{"n_head": 10, "d_mlp": 1728, "positions": "rope", "rope_base": 10000.0, "rope_fraction": 1.0, "qk_norm": false, "attn_scale": 0.125, "init_std_qkv": 0.0198, "init_std_o": 0.0, "init_std_down": 0.0, "weight_decay": 0.0, "schedule": "wsd", "batch_tokens": 65536, "steps": 12278}
MLP neurons of a small language model. Each row is named by its layer, matrix (gate and up: input weights; down: output weights) and neuron, and shows model dimensions 48-143. Each number is 128 + 24 x the weight over its row's rms, rounded and kept within 0 to 255. Numbers have three digits each. A neuron's up and down rows have the sign that makes its largest values positive.
A block is one neuron, or neurons of one layer that tend to fire together. Before each block is what it responds to, as a language model described it from the Wikipedia text at the highest values.

Description: Abbreviation and table continuations
L4.gate478:153116100139168137114139110121147105109117072124133112185154128160131151116166120140134140084146118168168147108131118124104134103119133152136170070149127148125113155113121172154158111165067119154135081101109134155129089129129178100152201109120135124129106136165141118165157134167116101141
L4.up478:132118120093142146111123137110154088065121139165123137113128106160118126140091142129135149147107104115084131168180116155071088109135157099106120184099098149132144121170089129123132156154134152117142143144105140132113161195146151161067085114138128135154118060123179123142108096148118133147
L4.down478:155100115142136106122142131135135150120103155146117236122105126106111145123159100091131104100114162124123105145154132133110138150158110124124134113118104147113102129181126143126135100163156105113149106097147134104142122149142132123120061145098142163150133176141086166130098116143120140098
L4.gate570:125150164122135118161098097106071104138131137090125083094077149103135148123135099109104122122133159148141145120123155178115183128119147121130097158140107145159124119128129128121136123112148105127114069145155133156168136150106125148109123108131137140065142142162131097159110127129161124128
L4.up570:142113115117150134158137134123128115121146146129139077103148139198137106140116101104142168143140090121150120108107174143134152129074107143121156147146097140153073136158155134120143109148120147119093144122084124128098135136093134128127156161137133148165170163122084129168114109136111125111
L4.down570:134116141170133106121099125143101141119162130103130141116113096107127136157150093146128137138182137121184126136141101160119167111101111159118158127124109133119123129157150135102108152140090103116102113158135144158094111120150145124142173133094141142145146154148102128135098108135090116097
L4.gate998:138134121106118127118137114158136074090175153107126143096133133120098171065096113121128182113101156114131184125121146131149128147148115112108151105146098141101163094125124124141154112107094160128142119128136119110125124093125127119137099148142099103149140118140096141091095134127172103159
L4.up998:128095101104118142152150160171159127138082141100109109098175106143125090081078090121084140119111111163141148148108134138132120080132120107130119148171164121138120073127150140138158129115192080124133185134098130098112119134086161095111143146163120138163130124130080115152096148107111110096
L4.down998:111125081108124104139143110122125124138151145096125074098099157098085101118122116111119114113142053091106119115156119124083147124149110165107134142134097104085128125102143142157161098117163120130127164128091158143146143148124144120150138108101097175089150114095100147181129128123117162141
L4.gate1361:178166117142136082122146165136154130171136165157169113124118093159144156140145105128135144073146139117123133139143151142122130150149154140153141141107127152163095139160120150080167118170114118093126156134160084093110112142117125101116146123109174150141170099164135123111131127123163118107
L4.up1361:141152127138111138063105116176146152146137133115144165114122169145141171086163136154129112154154113133160172101134164141109108161135154119161139159124126155145111169196099163080108112163119097127142132129158082130117099111099121104129109136122127126139158140130137166113126153132132138122
L4.down1361:146137106134127057100143131111163163117074113144107106105122162085141132156139122110121100130125137124125123121097130131149109126144134120076120146141081095103159119142161118129182154141143140124102133145155105107173141108134153130154152113115134143120125153070163132134102148112126142105

Description: Second initial letter
L6.gate355:104110189105137163128075142121124129175166151115103158108152149113097120126133101153121098133134073114101130145198124144163108164149147117093157123113174131119099106148128164139141147129114134107056145162107152117130123156127156127131114096122114110099120108154124132096122154139113100114
L6.up355:102068135118128175127128115097121115156136189113071137113131107150148114106139108112165114130131137176131111149153167124082140099130142075118127181116150119159091117121117121094120182153113152173132128137135115144111139090121141088140099151131142110118129095150121103102119115144095130133
L6.down355:123092115164176141111099082141115120110125132134160000117125131134121143128075116123127107107093143130124175137140136105088139114140106016155160169152163095155124133160123199168103089176089141139161129149137122163145145130115148138122134154092110091141137089162105142113090119127144114175
L6.gate748:156091111154123158131138157144096124119123118103131092118131184149133117144169132174159143081137113151119149115130110117119117120121110111137125151135144076119099114129114179145152160133097102111126139138130116123083149086122143148115120047112085112136141093139136128149122107119129117146
L6.up748:134136152111125168103040124101124144141103133132144087106157150112125115157153114131127127114182095161097099153130142128160129154144103110125113136112138166077178126171129143127181130144102110129112094120170119171147137117147118125114139171147153130124128102135120122112125153163135087124
L6.down748:147112094153141115107141123165135124141131126181115050128134104143093115114164170120106061112128121104105116133130148121131151107084122115104114087106136122124157073152172116130123152145120131160109086160198118134090112117125108129116183112096116135105126144140138158119155160137155152087
L6.gate910:145141108123148119125113139135116094096103146104140139110133143126128082136101133101118083126127112131128112098122140157134139141116118109135110103083114132129131093110165125096145127158139104131105120104130101153105111127139163175133146099145127116129113147098124106088145109153136131114
L6.up910:158100135135130138126123114113158140117125131143147185116124121112144157125096121103158055163146148129114137126098098107145120121120133132146158059086117079107133104119131136116151134160140138114051175131155094119107139071090125154138127084142120141136106123098160129096126094112119089102
L6.down910:152108108125145107118139110118160138099106131128122020103132153120088157160133097123166114114119144140103167126162126157125152139132129144152134120104128118121188142119131118108107126157136118152144119130148145083106126128099167168120055102117160125126093131163150125094134110166152133129
L6.gate1369:176096103153132151096133135118107126150116122102081139078127101105172130069128102132142082155115131123165125117119176134093133120125126138142127130123097106119152094086164155144113114140163128112108142127176163132115118115074150164110134133151140108098110106124172094132122200184108135096
L6.up1369:144129145128125181146148116149126121155125125115142173138119137092137141154080137122146103119133135128103144110149117132143101136089095123121137104088147151128136143121148163107091124068121154126157146144126104113114137126144159135129170119150106166105101172133068118139100112158122119085
L6.down1369:127096147095127113144123132130126124158121132171147122100147138127131134131117148089137119168145166121118107123135111142070092146109115127114136164184151178133101141140130173125141148155149179101145126145108121098096124144098158124117048121132190166150146118134139162087105115114119125106

Description: Table cells and name starts
L3.gate1202:167159175085135113153079087138158103109134127129147114191113139160157121174162085169088128137142122163160119129162151072151087148133093130112126148154124110113156094093111125117116150116113101129129116099098111135146124101069093133148177129124113088138129131154145133121130138105157102146
L3.up1202:159147157121130100138138117178127144096149130125110165118105131121182163131107152134082083111124141106148146131168116090120091105136139129088148149147089120100126120118079157164195141120110134111147157109104127129098128116136127116148104125100093128147156121070156143121144161091146153148
L3.down1202:149150132106107120129152123147122136105169111133099045140108159091119139140106098129139111082141157094135141157128150121080107137116127156106115146168087109126083108124111129151114135120136129147112111114158146115123148149176112176125114107144126142092133100140150130172146139087099107128

Description: Before dates and events
L4.gate835:163151086139129149140141107101091120102091152171136190136119142101133099139112153137115151094137133095177135175127134135110135094119134094120134143105129091150151146119115123073097120170148147143125145160134149173115126139116129119185080143171110107136178119165123132137138138113095154137
L4.up835:132119147104179122146092074151076140123129127156116143125152104156134106122124124134147043137113138124158167081126147130137115122136099090110126096149090156125129146128120089129144173181167149109173162126112129148116135119141163120160156139139100113088115125154139089131147091113128135141
L4.down835:133143108139096064104123072137113112135164114139134094130143115114141134102135145168126134130084144101136116107127168114114157140158140084149113099105152152154138147137100121080146099155105176177145135109126153129137111110137122126156117131154105156135120104185111141129109093117147122168
L4.gate1371:147149128150129084112111112140124140125157155146140100145150144162098078127155155122169147119132122096154060136108143145140129084131088126155127135109120123157162143099092108105151127138103141122106153119158117131138131132108088152175149110103108176140115133118155155102151098123151140089
L4.up1371:080115114123190089085109125122104109100148157149113110109099087135115113146146109166148129103112137110137119140149109123143122136120134110127136144112126084171132132108121141112133121153138153129134174129167158106154151151095136143172140113081120138104140092122168140111129117118169151150
L4.down1371:111112115110144097110102093117144141093143090136076111141141141135125099089140177121162150121110128106127101170124112118141155117098092062163142139094141138147079114093138126122140092150140161112082152104142077117113116144135135162142108174133152119110123093162177151096129161089166155133
L4.gate1435:108075145140110128100099120123164114113122161111168147152124151147157187109145186115124108102143102144129098134113127135109117118108065141123106132100144103083133171135100138162123136078159152116183133129144115111154148132116154104136139136118130148141105151158144177147137145149122163109
L4.up1435:144093159090137117164100072103110125095141133151129115090079147141188141110134164133122115148146130138136126121162160090148165134107138129108104139125156088069112104125122094112154166130133123132179145167137122087146096147129093153103138113091097145108105150102126134125120133143141141143
L4.down1435:116127147138176089105105125114118105125121142079114014099128128101090130095176173075089145140141084108088093070112122070143115160100160142122127128106130171130137111159117159137143141176138141140122139120125109149135111145124136117163108167139127117113133145159098137154150089135136164140
L4.gate1444:119115139078092104188119173143134071132149131151074137183186087139125129121145128082121117114076165142116112125107118142134136133177113110119099101104154087125118098107179153145101132115093082116124128109186151116140132167139150118131165158123172129087148113143159130125091120150150154168
L4.up1444:136148168086156156159134138140090116130156120098134074129119115153101122105130164086137098163126124146129098114157106108134133175114102151125108122105130143122143088149136079109134105190129118180144112135135091122117082155104146160158119104139142121105174089102134145108092143128154144112
L4.down1444:143121153125144120143137086135140166094126122121118060119100143139114137130187124114089182135111158177123133128163116116093114117123137090144159129133126138130131153102170133136126123173149106111105131160125125157131115116107118128146092136157156110106107093123089103147129161106113136170

Description: Time-period span modifiers
L3.gate1216:111111152155107119136167097116143104123136116146164150155096167167131159166126139103095138114123097134123147113127135101120157096106116128117139115170119126119154159150115132127122145106167148155131156129145146136175128115093102123107091128119108079146124181166138099136119134108115140103
L3.up1216:104149160079138125090163145137134122128131126141122119136128118148112105144117157089131110134119143092109145100138122164113137140103125162103084125158140098104148105119122103133121111092167146085094126120145143152233110127101103136144097088111149091110146084131114094180158111117138130099
L3.down1216:107153132172116110115120114123112141139158123151103107142116102120169161119088134124102156090126104137138120150123148124112168160140101079147153090134113153111117135118150129125129174165139109089138115135130113134114133114102119132085161098130136138133145151129132087188136152090078168152